Part of a small language model's weights: 11M parameters, rotary positions.
MLP neurons of a small language model. Each row is named by its layer, matrix (up: input weights) and neuron, and shows model dimensions 0-191. Each number is 500 + 50 x the weight over its row's rms, rounded and kept within 0 to 999. Numbers have three digits each.
After each neuron's rows, "fires after" lists the tokens most often just before its 100 highest values on Wikipedia text that the model never trained on.

L7.up464:582414476539513458474475524557525504454463542518479555526534523533554533484459475526517464389397574504550579454496427533446584530489530522466532465518535441596454522507520442479431505449518379528507526475493461540504590516554532453549430505449433518639509410532437409564571490495481468427489544533479438468560503528570554535410505505454531498478516506489472503555481465505517573450507547492533522561510558465533515491475605538553489548531533541462482572604677486401451575556516497555585447409513600492510560537479454457516503444455419452485446449448579551460443524539432472523
fires after: " con", " in", " P", " Con", "s", " p"

L6.up369:519406566453474533433414486527512489562386463508499439536468594506526521511451442555480493543505486501511439471473538518492436471476530511506548556517459465574486519528493473511504496460444464506561365504517504620492535582495505509542467489416528534531417519602507490505533487518358475447526532525556414531440526612587523401493469493448537483407543406521497436589590413499534598499455523453560446488504472393565533517610506506477452480413528533417470455531551448396485470453448471448567503532550476598431539443529514517511427481456498547549499520511583446573488507515469431496
fires after: " the", " 19", "cu", " No"

L6.up251:511433556531555473509501402478417557500456505440520470575512563555474498450455513520521459532483441440592556417482500478440609463524451583453531479583429487463547551613433518441468477501527510507606485565452534405471468440524444479499492494419457495516580446431568453595531543470593380500483418518419519565439460475524572509545532451549519392478470515466407523498537534552494523535465530520453538499514526545506557513461473559499539420489520485536518487454501540476461537389541559445491561609510439566505527415466481553504406531593440501483581414571491477554558518479509571528
fires after: " ", "s", " re", "n"

L10.up446:486531509558500504500493635428506465552524410490444452550530549533552521574519603540525527519472506533503488405472479564436552487555510544477546541571436462564413509503534549508452476466587515465555474477528528495594437446515463430467609556467388590476449464529520562547517511566439594497399483491499598444532506565518417480580467475494484447523565405574509518502451450509477425564536552439520561536517459468449564471484460559492536539457551570441481481508513494532461471467425532538545538434499512491515574441492463510522603466467463451640534511477436468511480651558551570489
fires after: " to", " re", " ", " was"

L19.up137:566436483514530426449489485537531446420530648454521521495534535496449484510423455491449503445513380358559556562469536552473545413476484503470526562434509500517384508452496687557466524481495446479554543487397538554526549558509466508500543593470466452515518472534482441512526540475516551496478530503511479505554534518527659494553533538544492581395504427390557458504533510437475436503451541541497544421456498536463501422440496520532424465487558523571518435477508439450492450565512549552518496415464413502481481485495501423562484517549499561481444483486516404523463573560469480472
fires after: " ", "te", "==", " Te", " E"

L4.up238:492424512593436558537477542525463610488558628433440574514493483488466490495529421599542463396481477465459485483553545499466543482515556533517528446550514519495461428570478540447379564474530529514599505453532502491503443476558581565499520509468433523435511464450491430504559504468518487479458540514471490561485489435529489489507594416499464480530471485447436482470508509568449454544529557442535591522584506451501429472524480592399511552594502497632471548490549505521509434549512457472557523538499616393564537507504399497640560524533427544488533463536515546420422543506482428537
fires after: " ", " con", " p", " w", " at", " south"

L14.up297:454458534618465508511487519521491471508478563449575496522490505435512529433497481485408349511586540568437499555543546516546478500534586567488390478556439388519407543501510540515599539431559565534487521516523569490584626484522604536498534533437443548498498462480582483486494457566547505459565433492464489460559474507539524435442566470425438488535488468555500430487423562537489457519509473488559443456548503500497463527462446482482406518575538558527445491507394562500537435556552499610535516550401458541497509447442458491497486553511503471473593368516504493465539482590489542567
fires after: " ", " re", " a", " the", "no", " con"

L7.up36:647569500555580487413463518507510544523521490484389522495531467490555489454459563506451455597461501509467497474500463401494528579431471475528490481480537539522490565476581379536526418519466520523407518558507449480469613540480458517405534618453495506477416426416438471536465498515494559473469516461499475494526625508441560512511477434577514529498465502536527629485492562527430537441541555501485543522470512525575458498514485500446461595464598481507491547574576498468508468471614554550531502426501524591498546598444415446494524509537480497502467413530560510516513557542588413562
fires after: "f", " P", "P", " f", "p", " comp"

L8.up735:445564523521516441567479485553457521578493505553502546585497487504609493443515538499565526510537559478557583449541543399423495443482435532497523557554509371513485609582454516483415497515519447462573518541449503513462520503578526481466567461514432439494456434565400482530618389502525508498524584413556573417509462508368554458569554452389453518450395505528486444533552546467456568520535485510526498528495505394455512414416475438520561522414570533469558454438484480513509563439484471505535493582466509519466486448512497514487527502552487515409615468501542528476500503522498494546
fires after: " the", "th", " The", "n", "er", "ter"

L10.up339:418517558431469548509528490529499494458504476490509555437532588491538530456474579412537454458426465577335475469481463465487545444504578565512481487534564513535486527513480532537467523460489520521438517480514663587553561532595442539519548543470516480439460445501417426436503549435554554452553589389472526516450501543501559520580460429594539396533565433484494505389482460518528476533355401515514457561503484551447532522468491506475534468495476523411469487528525372485472447485464470442481490481548509492540477502452512506472489521537415550546525567494498553458553555525491392571
fires after: ",", " un", " to", "gu"

L7.up145:586513564511603436448550508564491504530406466501490448451478541573508533500413439468485459494582527444572559453437521511447611564458581516493537422577571455477530479552521531519508475548575560481552559443445607601491550458547556453477420483506393522449549536497493436610519434469488509526461470580471519441527483469466525430521503534567458578488530386537567547480477509487505536549571458520540423522434529393559507522488405492395488491520486547501497481531541512502487517390459549617507484474592521555460515535493468516567552436464556496503490520569518553523604538555473537552
fires after: " ", "s", "or", "lo", " re"

L14.up454:514492518502479473478541520565440448427549514494493455425449563448461396511475607454434486460518481531552558526429589513484538529532494553491516425491453596526556497493416545552569484474420482538633509578493504555467590493468431536418543506490479486484462492458535482589570491469445531411444540508538556526510401562487551493484536514602552547532491528380480478555442496439533410492522492430481507525433555515513529490485527567441491568493600472528466483558539573454444512456510545474544417477529383398492509521422390520460491491496558509409451584539486482372446567481465552516
fires after: " |", " re", " P", "|", "-", " p"

L8.up635:495507527512443551486434478495606458550477477535561522461497458563532460569495495504440466529506517523507446553465358476519597456564437519548534545448538463547469408520406502565546531531419563422460390596547458465426549546540495510470433603481499470459517469501481467543512463456528607494422380553508508459507529522518579567485430502465536463428468490504514533544527429522559537574546420540459456583450437452402509554488459516513542557513481496508581377439473577540461376554497490521520616486390505508459489485486447492480534519430405499573460518481465451513538544487457519518
fires after: "s", " S", "S", "en"

L10.up342:585453497521482523521451512499561491440613568455514512421476438514532502527396544434426514463498476427441510539506500533503528546506448447462421632551504497607647530517520466486540533493511479437513445591557444549448536478491550540454489466500585578589480443538592480557491504386472504432476469520510432505562519512540526472526403456493448556474467443569520520610644506517530516416516468494447467491526524489446539502437416554482544550395491462544526469505491492430450492473501529546533599483550439513416408455548476472565581471511465578429519507509419525425521499489477455508
fires after: "s", " hold"

L14.up155:508451540505446497472475462562468606454492569480513530508590488514434494482571428493414543522496541496481447469512369597425487492432456390532490464501583503539547466430527467504532614526518483482506575542588471498485531443469547566444463473522490526542540390572467541481567552510545451512529509571521525527559478555467531506590426467455426552511443550575513495395556410543481519536527436675552539451437542541574482454461551494504615457465561524501496473437541544526486456542607436502493520421460504466560414493465520508461490476464463479562618520484478521530537491519509403516
fires after: "ed", "\n", "z", "p", "ist", "ic"

L15.up531:516497531481514534546504457487484492521475481459532553499499592520529474535504465532566435560547522421542598538418550493561522515495576504511530528481500463584438509549469564507469396525476424425462541457543549450486487451586524380466423567550438553486478476565530449535574499539465467479474532559564454493466459413496524479528455481483453459442611498388534577503508492527409405511523528486443507508399611409430506586484483468449494519547426434565357563417501495421467459485480530539415478482480541453521492529483450385574550510501568535504537483437454462511390562509455582516
fires after: " |", " ", " lo", " the", "lo"

L7.up372:489561549484514535477398541543483517430454590576530534462502584527523482606431450540560565446406494409489539434518495497471429593486419558451450497496464482509494567605392532509503523466545468539533518448495526545443484538506522531502507496495433412537536396413457452530632499515478491491531460547534550507492547516473532497538475541493466617478482434571529501614461557540402580506461603490556459527421366409558599530468531479418453573513521498440471545437483543477477513518539542452476499487579486472480531510509477435482512360566550479432437478496493513518542527497518522504
fires after: " the", "s", " The", "S"

L6.up115:536589428547513435491549501523497359486586465493487482483559528510564518507504421468425518550478473525445494406552505494573534530555475491550443437499481475545451433524522542481486579483475442619482553527419574481550575468550467433522525464505480553501460427475529385576511446519446573506474488455465575470478559531474562585470500420402487408456519510409493475549494528448525450534401525492500462469532456499488472535460374511505443465417468565444416492477563444514537489443478565527509550454509548533493438490473472411441587644510539530494616450477533506416545472406477501533
fires after: " ex", " con", " Di", "C", " Ex"

L8.up514:548463550455434577454484426590511451467556455525499506563429516475471494495438454391525526533532445530548524466576412491488515486409549531507508466509533418569518519550508503489512507581469560531451455542519496429461500458539534579499455464469541407525357501535377545532486476501472537529528567423437493505518459568586605474562499479412452552429483543460572474457501469503518472491474544599496491443544540439587518535464357500423491500525503464421530488474543465476435488455545500440480411558573461482445553515463498580528454549444460523429417490471484513471363528613455540460
fires after: " the", " 19", "il", "g", "e"

L6.up301:575496516514497597506520525515488517429404430395401561530464424482516463497538533439476444581444523520471519506470531568523504576545470450600508463434555514470578487435483448472398413517526464567479400545498482494398480467523549435426522541413490504454490526488525517579621492548515538477537464429483460474551452551453492527465521497451515542472554502438515613497457497524515573489512556597510533538430548438459423587441449495548407576497482499459526444517544438603443408527545526499451440489531457453523584409545513431496438426568450545511550470513572510544428566471523530524
fires after: "s", "on", "f", "S", "p", "c"

L10.up126:556562550535539553525512472524531514471468489483536424505539527440542446451555534443443584512461538509510412484496516496533496579456418560535498522539516459498506515450468417497541429502529456551512415463586509525479461523593425652484523569603508556523480491509475459501502555559536517521500566435450531424407558537511561544557441500490496498562541532566515467558502456396598376578454527511568461469633484496535507466473532514537566445476615489452412653529434471494519503510511392535456475458446402507479547466498501491489483473547524552520459589463449511563520541410415506510
fires after: "==", "===", " ==", " due", "led"

L14.up362:485456555495530471501534535522466535498501571345564473576527497517513437574505445442532487510497544511510502439423512490465430437568459590550409477565462508417529536525515508445523591507653519571563488454437587420502489512454491459484600456496394467476439505456624499559572536464544484465531504412517578512537462524474501420536394410502465495540602547451570534437427497494523520421496473511456541480501411527544521510545501441405462481537549531457532488526450437528550469519503473539554460438439505587486491488437529549494506558472522438494489419562504473556449480516510483647
fires after: " ", " to", " a"

L7.up758:468438488592461474480503485521499498456531485497415512502546513553469545536525564389410552495428456477464486533556538467543537467489475492511499511479597532519571494508501626512499511497524450412501518489523545513527471457585408460566489376512448498474496466511508407478533384563547499457484388489629489432519433605503592513556440449477561521528504570447505555449457569410523515604478447504374495535508592477445440503480517448477523525451522498453465497455466345510535538510468516446464509482509491573510500533417472454427557437559516540478544507532429590441511412483465482400
fires after: " =", " ", "History", "ography", " career"

L11.up209:413479453497475513488499468551526489465509469561589469594526507482423457569585536575439440583491505583496510530514512596496446452541504480518464550532525467464434452443503585490490522533460524509415592502538435552444548447447536602479489449511464563439499524451446565516561530476536472535577504466523595452524408526540549544522549447456463538498444379436544586568550526489560464447588598433495456446463572411480531495521569484495484517513568548504422515490409463462485482529554518481514400539432502528442408568475470474510430391540462435429470452496439590480538603505520450536
fires after: " the", " The", "d", "ur"

L4.up677:512452536611518477432468533525480501525502611443530482599533491498462483461520493442452515445512571544556508485444461510539516429552440598520484512493458463496573476512506518421480404516581410501547620438371492450532598541445485526467509480438451515521476433455563511505503421510559465503462529464494469457487508584524516499515529421492454559394484599545454526447475564506505495485447520550544583593496450486463483491545517494512535436591504581563506500515516527457438605471605504576528472463609499510537544516367479382510541574410587499551470494477468502443448477474466437581
fires after: " Re", " con", " Con", " V", " m", " M"

L8.up227:615500564522535492536500448538488533530618541490554423478432508495481485445476532467432471513393456581410497489455471475494464548475565543458538514527537481495446506447528499471432571471509452494394501447471430502431452487486479461590494431540495441619512450468426578510523495549425447516464586549561518629463568483515512560562506472575560536491481535488612514449469467501435490516595463457499513530443501541620451559445554468577422503371453495474451466574500512478502459438518589451529547492451520545525503592436426447490504547568412463463500502516485494383502495418491529554
fires after: " I", "d", " In", " in", " ex"

L8.up271:480463539546517408476522500545536468490521490647501458589555578509493453433423571571404499552533454444499419465582438512428539468424447453472506564553514545548468570504450474485500511484559538574442487486475510509551500548568439464465423495541568472571606487450454472483390471462510541582516404529448496497427586458531549468464500540507503458485455475410501514567498488421495508464500507474606464465590428426576519446579409460478530492487532501544497459408515399520488519574464404509509447471523528477530463509446623489510519520418478494433471495540552552539432551517416577486
fires after: " 19", "20", " 18", " (19"

L21.up502:537414504554568516521493530502481499498500540451561428526425446591474478475499447525456500581444414507496509460447456513519644527568562447509400484567512497501388489485473573512452492474620487588438492498458523516532568471487547504491526469468459505492510457489486619465557621508476489541459498435531528534527607465535538507516593357505506465476589474552504441417539422432536432460512519495500463406456472523465475537517500489475499558518599551531436492477474459476455431508499469518513539437480476536446470521508522426613507544455506478388453450607431419372490502539526424533
fires after: " ", " the", " of", " a", " and"

L15.up296:492535561508510399455493561469611496434490533411542448625485485498446388433547578587436534575501477490530450556477523445482580429445512494516504515532520502499488597544471518404539485581531468524464536509479536471473481497444443557516399463470486452573568446549527518514479527550522534545484454589510583479474478501540552427433440562404515555488440607473501531456614455470456495576504548474494524568527471427446489453539442551571370434448498514534496577547481457493528455501539531534484477507516573489537551547422457545403418502514440499365491474493504472443555484416530484454
fires after: " 19", "20", " Con", " October"

L15.up19:480490557547582486466503555396517482553532535531434533491498518489505528562459532502507567460527506452418516538483563527532574540443538458550552499423532512514436465444510459510513406562470555542513435499505528441442435576497542532580428516475447420479625477512559488512497575533425556493514569516502560411448489461561520463585505467399520616476439515535523504467531422524571636651474487494383495507551584508532514510541578504483510450486445532522474482529512458492416503531519449529584463547482480439484526535515549548515368474505389448576540474434481487492479401526493379500
fires after: ".", " 19", " as", "20", ":", " 18"

L4.up133:495468509479447470402422587420477464451435463501474505533549536438553560456493501525513456486519413456434479478436435546598505515399552452514498490650510447481443504535490469462469541431572496452521543534519507450418441602516519519510532542473558532553632487480604579457498495567467487503545499450437373569556473455500507475364516497619464495557509466440530500533479477517563476473546437456454523511389513423518486418524469451426522448438501406480435558536503523496468486483505542531480488517517451482432444474530462442400454395469489458485497508398528480579503487519521432568
fires after: "er", "b", "ge", "up", "A"

L7.up123:500500462517451484456420458455552493398559475573469413453475529496510533429468518374490475506473539480472498524456429522491507573520471516556471505599470516432570459508532480428488442505537511508575472506429412485501509427521374508539501496464477618460545547491568519482516535402505497518392500444456481479525546477618546509462564505530513519499546443422474458535649427388560565419552461451511431510440560481492598510421503540543504466415528528449540457391496503460479468508438441502591473438497503513469488553511518522482462484351507413461474502525466489483512488382468421534
fires after: "s", "vol", "il", "re", "us", "rt"

L4.up521:510490475457600474541538534491457618474571427485502513597510576561503545506535463465526469468495564484516495475444461546577546510404489509511457536532427554501575485372465521449540496532592505436447426522536521495410502606478448495499424483510428471527415535462477579595567471581468435502485497469538436521483513416488434465493473548536519449505583512542623520553434492583476530564484502427460446484569425466526447461449537401512415522484551470440407606485544498559464472482519456538512537558446475442458408505423438474469437470540499421544503442566420494528564465479518573525
fires after: "vi", "i", " Car", "c", "ar", "ci"

L6.up377:464459496507520479555504451572492423513499436479521509486492575498469405560501491540457431504480540471528442449425535521576558518525462553586537469583617394573393355470460431536513427525512533510492451528461531547449477451555526427501510558454485561620560468499591500465561438440489467366514466606545528522427482494564562531414507441448520467530484488458504452473430387460548492491442527461433524468554463561540515496481510486508529545478532517509526518477491502494536390432511599453479475433430592468462528478450407499452516527493466564464514580556516510542475489393471493591
fires after: " in", " dis", " de", " con", "s", " ex"

L21.up447:406497444501493458610392499466540436563433558530482541517525509522436432557401545567502481509594433488476478378456486508476502445500494525502520512571514447545487455489384473493478551496455518534528464481383552426578511526555483471533438471446470510481554496564654469553523487590524444501499407526545474497456502560546525531531483470505526595548412448570503513446470522555599400601517483485413572576502463474453613489526477438368527466532544558520548473438432496538441491468511467544598452544442461466521550515521497556480463483517510497469580489523540449447509541457510564519
fires after: " ", " con", "s", " a", " Con"

L11.up708:475407473408494498568471540465493478473496485462422565408516529479533566508494514423399428518432507483449564617463552523501492528541421572556467524419522528487515505441484467492491479534536488517502416519480495453548459601524496397479462530455396433570467513552474523550571533469450540506469431564521459412475439456474522530508507497436504480430579434498420575559441611438458562584473453567424554506549583491534542522629566480479549482553535475505565507469569488516502517430601527584490517536460464457509430514417520445524476580462534480503473496473524536513404499534403613455
fires after: "s", "ro", " S", "le", " sp", "lo"

L8.up655:488508546509485507483486530541529566499568524551534527522497509422513580514453476383412446558517528440510438605451454512431473457489449469415504541530619498476528521496458475444573435620473527522532445580523543558420412602391497486492533579482516473501489435492500446481610589472546591462418506503554483481483496447466555531519494598468446496464448540465482517552422510554534471450582420548412596520489472477534481499466453534568502542474547571520577470543585506507494532399510419492511589419491514547506413573499482449481501405494449472523482499463458532553534577491547584429
fires after: "s", " S", "il", "d", " Y", "hi"

L8.up115:518483504562549612549474473517475493473454500508543520565536517616538523447570488521500482544449546534543504528557532544640569491556469567510497574550520557546489577521481588539471666510435525519519570480502469502536446501529581575456568472560485460456579589385412585519486517491485533541522429480491419500529465461437586469445505405460540544536534415529411505522481551524459550427508558479526403505561506511458550477512428486490490519516520491538522478555513486433507568495469481536477415494476413405455371487548507470475588494493423466469455524485436512606470431489430541445
fires after: " of", " consider", "el", "d", "th", " the"

L14.up283:551436502521468590597457564491531533405528516585504436511480472554464541537462436553471457588505516476468489519483561517455499541520466521504509558507506479509448544553517521516489553621537508536484611448412462451478391508449557459438482500478518365480517388539552499447475449515532387506462367529422510517511496555563566412495449529551424532471602503550492481444440528556412496479520476491518433542490430485445452486507462453499569551517537490503390504437520597523508533427552437559545535497500538448435447596560431456499431507475477528448568555514408495456500503445543394461
fires after: "d", "mar", "av", "al", "A", "p"

L15.up356:511577531523448538425417538517579501514504462515441482539462497505450467523558497399479573480497526447542528417533556518449599534479460492527472465535483524424611495463456587456524556489529484447595458517495401605475532487522467527448461496468343513533447548498572509503491496452536402548445469489534507531521569457496499483482528455426501457533546471582551421545489514505514554583405501482416459481522514534499514442498444462500471572352504434559451452430484534441493542460509457414464463523489542494502453489538481537528430506605479496571602493494405470577495634508596603494
fires after: " G", "c", "ar", " Mar", "g", "d"

L8.up573:623438522564525513472460549440499536461542512434476475578579517566551524421564469510521523512489550536496525508460522477464580404506525489497603490525535549464470510488557417502476414552538392488570498476329506540512446470511491314550585504592456461583526567495508481462521610569444495409476516498504476504509397499496483580526466442504421444517552564478530424508475525396470540516474497517468467567441537503570446487538539449441484534491522468464508534478500502493560426501571566478557482550453542470538483521528479419477468437459461464468485490580365484432526510531512586524
fires after: " in", " In", " re", "ri", " part", "In"

L10.up61:483573449539506557488456532527481466541542533458485517548502608565383531561464458445475507471498489448517447441495544511504521499500416464455552591531412468496504461509486491471503546590421420526590517574444466415550436502589529566421508438610412491390555424482541450550493586466439517510534497547480486484597546446542530513547459556489505460453448479544423515459469578417452429531479476497490453507547529421400467431540507463482466559561473534419446457456489457517525521489595406516595551503474560439468628517472511588430472476470488474566515510571457516512448514553465586522
fires after: " ", " E", " G", " h", "s", " the"

L21.up275:557432600485508537501522531381589532444478442465361510471523476533507579466530539422589524514503574502511430530544479485440600493432528555515500456504444407499500476437509412573460477551541541506522447563435512426539537504427520538605542454451480483468504473513453387488433504455517534440574370443475595589544563476461514441427495447478568624552445528535577498577468467490548543523534559556465483506495480468520553456479528539515562489463506489535445518477486422524468547464462495498552462473611556560550533544485423488456511484522416420493575479415504480478469414492440486500
fires after: " 19", ".", "H", " 18", "ed", ","

L6.up269:556539542435487501463478570481521474404543478487567636520506571521478472451464589544539521443427594478562443463439491479521540565349422585504517536544457585463466551452559558436460530510566504541585474534562492516475553582522526497489432500436506422523460522446502503425526583409490591503416532552550556485459501397512502450540527474473485505509541429516589566528513524518541505563391523432500507478410555484604481565630463505494443550482524567559547547511507512454474418512440554457546496495532474478464487609499490521485484469526462505575490570507439437496510435507502513403
fires after: " Vi", " p", " Pa", " P", " G"

L10.up294:546485595519569467449475473484483483455409429444514477495513523436443473407561461495402504528450484449542438492494559626451467535509476435565457480583536539505544476445527459521493402501439542612436496564413551547570504543471529403530421447469615517448520470452529449585471447450549491510464540466423548518400481536446502460442353551563532529555599500446510557598495516562444566497495499459500522432460484432488443419474460524447500540459488532434434479568530486463476558508488543480504463488497475545574512487560460482440489437530541403562387500431467538508475442478511492553
fires after: "s", "f", "p", "b", "es", "m"

L11.up408:519442578465533487615595575503525551479549479466632459536425537522516484467426494506481576564499502558490547562508450486492545460476487620485513498518538521454526564570412581489490638462480539445515459548491432518506650450500584502413510454586475521448507587485562533519502482465454616487514517416522537481578470591543495527488558509465486535476440553399517563483494431504532493540436546473467524545430487522594538465492499537518585499446531449512476525577470548503542506506478586452491492466561490500560565456476457563398386560458491461550436473533464419516472509463458562562
fires after: " ", "-", " re", "har", "der", "bi"

L7.up500:547511532473565547454475569583494582551469435467558555553564556456484429557515430506529415452556545563475526511494529570518605446511506472474525526509577530476510526419450633449539435445573447555462599433576523575531500532525540526506495477416497532488555438451460534589471446565457489410583476486513514555503520542499514494582580466499465593527498489523473436570506499520564383461516490479517539563499422450460502575527516514487398450487587451519424589513493495531417566522523513409595523497624568525507436480436492547493561533474498520485503519531404545481438567485485533573
fires after: " ", " con", " Con", "er", " Per"

L6.up579:487426448527512566488416511572474480533510528558459545572419487595531457457543413515491426571533441493472583465548557454484568472430435533580489566477531483489461516495557491542561446518546500511443471606397607390590476491396563481508499429457575503458498542513524478515536469530570517597489553620441584540430538470458569579501440466519529463546503483534536552530410517509547478479489480544554459459574504423504413522527553510515480427517464506441502518438543420534493467450498536476538542487547508577522514508510469626438517527435513472490568392475446383473414469471479493517
fires after: " 19", " 18", " (19", " ", " B", " (18"

L4.up406:573435512535563485477468502439501480496406584524517573504445629548487499409495434427450477470485482498448468560443421468559395479527543480546536459485457485389553373559431545541433465533523469521457486576554446446419442497505634525449491488433481473504508545583470512423554451551498507487540411577557518533572550465525533425457546525572523596531496527434419511439547434560491434523580452504524536507507531409470519422521544547459531476412494518571479499463473532483565577431526532568436499459486600521497434544487584490517476609463494446473482536480523484463489475514519500577
fires after: "A", "b", "B", " the", " F", "en"

L14.up500:480490525556462522356466555430465450537467590435447455595559520470487461558507492492479511401447448407518489466559524517384524512506421533484533411548473482536514472531435477512518571551570457433521481569418470478503514477534572465546535518445510531580520411478444491549526542297500566553519513465521567445583484623435461532449414426521491480484584545480581488510528441471500583456466510441538542457489516425454512488475450553450456457509560581536451462495505427523525476464515563557486542424501478438496519485575432476479520427466481440434460516482507396497529509456562526460
fires after: " ", " to", " were", " was", "s", " also"

L8.up343:472479490435542555423565549489552421436484467478444512558484493541480471495507477455520503545501490456529588438534457584442582421485548574557417547449497473449510610499601580514546425456439510600503511520359485466564522573540592532488514519405487547469543536482494476541566497544479470558602411526490435472478505551491513505480518441551453463503455425510474502421516516436441488491429548454482501465579471510422495429495521481476570485516335566422475473475594497544493482547479550463591444498573542530463593544569506482486455469436451410453492487489434528558477566584462512546
fires after: " 19", "gre", "n", "gin", "ur", " 18"

L4.up559:493426492534551456471488422519558547623498523490485534501496511481445444580455455418464476503477500553509526490469538531453514453498547446559504459521595576458513516519380493456541412525547523420525510557475482581488500556422545486455515529431467511512440421454484514549528495468558496503479512551462578510395563446524549496558505500554551509495534430558474495553517456408582606573573457440459530501486526499564506562479475570589513516411431543507539548556482595578493631463496572447575453499458562624545530498484492566517513439496458456466450574468484556618522589577560414501
fires after: "s", " P", " S", "t", "\\", "f"

L4.up199:517555527508453430481495498552514444507523511578539585593532415557493448535448434568494493557541479504500472462542531488376484514568464513503416542472403467426433463399532476534486568519471610501459441524431520508536428482461557447441498510563432492503522524521459472352482407507473564466582454517550562430458517463512552534561616397600486416469551547505487522489441505529566484499477496500494460447644460515462540459533467448455470503477459390547572545507491521560571435472527460512517511544426441480510557590477547555509484476527421532592461481519534515577496447485422543543
fires after: " cl", " C", " c", " g", "C", " se"

L11.up452:621466546631381482526426472461503453505518476478494589547588543512529480513431471475437509470596617567545443512554418500478461533496578522450485540497495473470511635493493512483582529462508484539599461503580471497473478552470514469488567473496488592493432587491529417647592509486416564368521565406487513495547430461494488553521591446513460529484511444508519523469501464448448507476511486454636528537478551507490535489452497467420425542460537522440493519494500493558525519560544540542436418505564546413456501551423497554482466438562516452519451507499498522415517531487507529498
fires after: " the", " p", " co", " f", "|", " b"

L16.up333:511503466538434437481483516515455509498502553472564457485551501559526509448554428462464493464560482407494489564527517524519590446440513509485535524499394542442471470460442610455482456466459502509478514481463588519580514528469482502550466492438394507606574506553504428499517480474523519471496470468471511473564372514476578565494428444403441514497461470578457539494419545454515565518448454488433570400489529426373452477522446527461466556486480598538493460418535475495582463417434477489557537539425445462473449450478528465503465426433434541459506447475462544381427600405395489428
fires after: " ", " Re", " of"

L10.up313:498470474504406500466490450513526569521627576477593530492568539426572435597480585524471564467480522468523612401479476472583461515486514541471472521546513439486546452461543542546467575526489367549542506504451487497498485516484509442469531521475489557509533562509501446501469545441494485425517470470582602429442562450491528566600546425522546525524446435397463527470456510508438478510516468438486532487549565535517510482471494529505466571506576600525568543460565541505534397496451459455497541419534584476595457496563467403491523489539448499491456472442545597399557437524479402603
fires after: " ", " P", " w", " wh", "ing", "s"

L4.up658:546487559508521439523506490502469414533517580501490458546479480528586506500449468563495487480503484517500496482470486515546499507468516511526557592504525485496413438586494512482490429504495518557537476521414508431568528463480454475385582417534560589528562535555438435410439442418567510514484600580423593493520507464499472503442466403527554521584533502413509511526549540461482459491511528444472463469564443595443483424544470572471483441536437526529531462550484516532536434412572403477592477481454424476576429492452531463478493461414466492608423405545475432386447520387434471549
fires after: " C", "st", " c", " P", "b"

L6.up16:524474511455549542449497518518466493507519517562538427434486590518477518490508509381459524475523510479497503469577501523460489624491418516440529580519421535570572538431412407523509558459542564358518501459559446568522556444478452525519410486456572542514413533523481523507512480532478462460467481516562460522497610509440438477594486506551468483499482409396511526586550531479529587512421547441426409506580516505459476497375501594495545442547495478504490573442532543445445541575526543521494472506498456399529539513523472457524431540511519516463513519501428472464504617412541571617
fires after: "ar", "man", " St", "s", " I", "gu"

L6.up526:626436532542487488549520461511542482528544442571500491479522452488455491549563410519491418489462496501498561539531566455464534497517454555470541387547546475467451511506496522535438506520485482489576443536541472584523503441468496551440503563445541540530483441420555528562573419532474490508569484487463422553518457400481501513539518532450588517532394415556504435414449525477525526577454556623386509501552457499480557521617585528460496487420528517544531526504534464510572456442562459400469620515459539483504561623499513514558472519488490527508442397445543469517466538441374424539
fires after: "p", " m", " p", " V", " ex", " "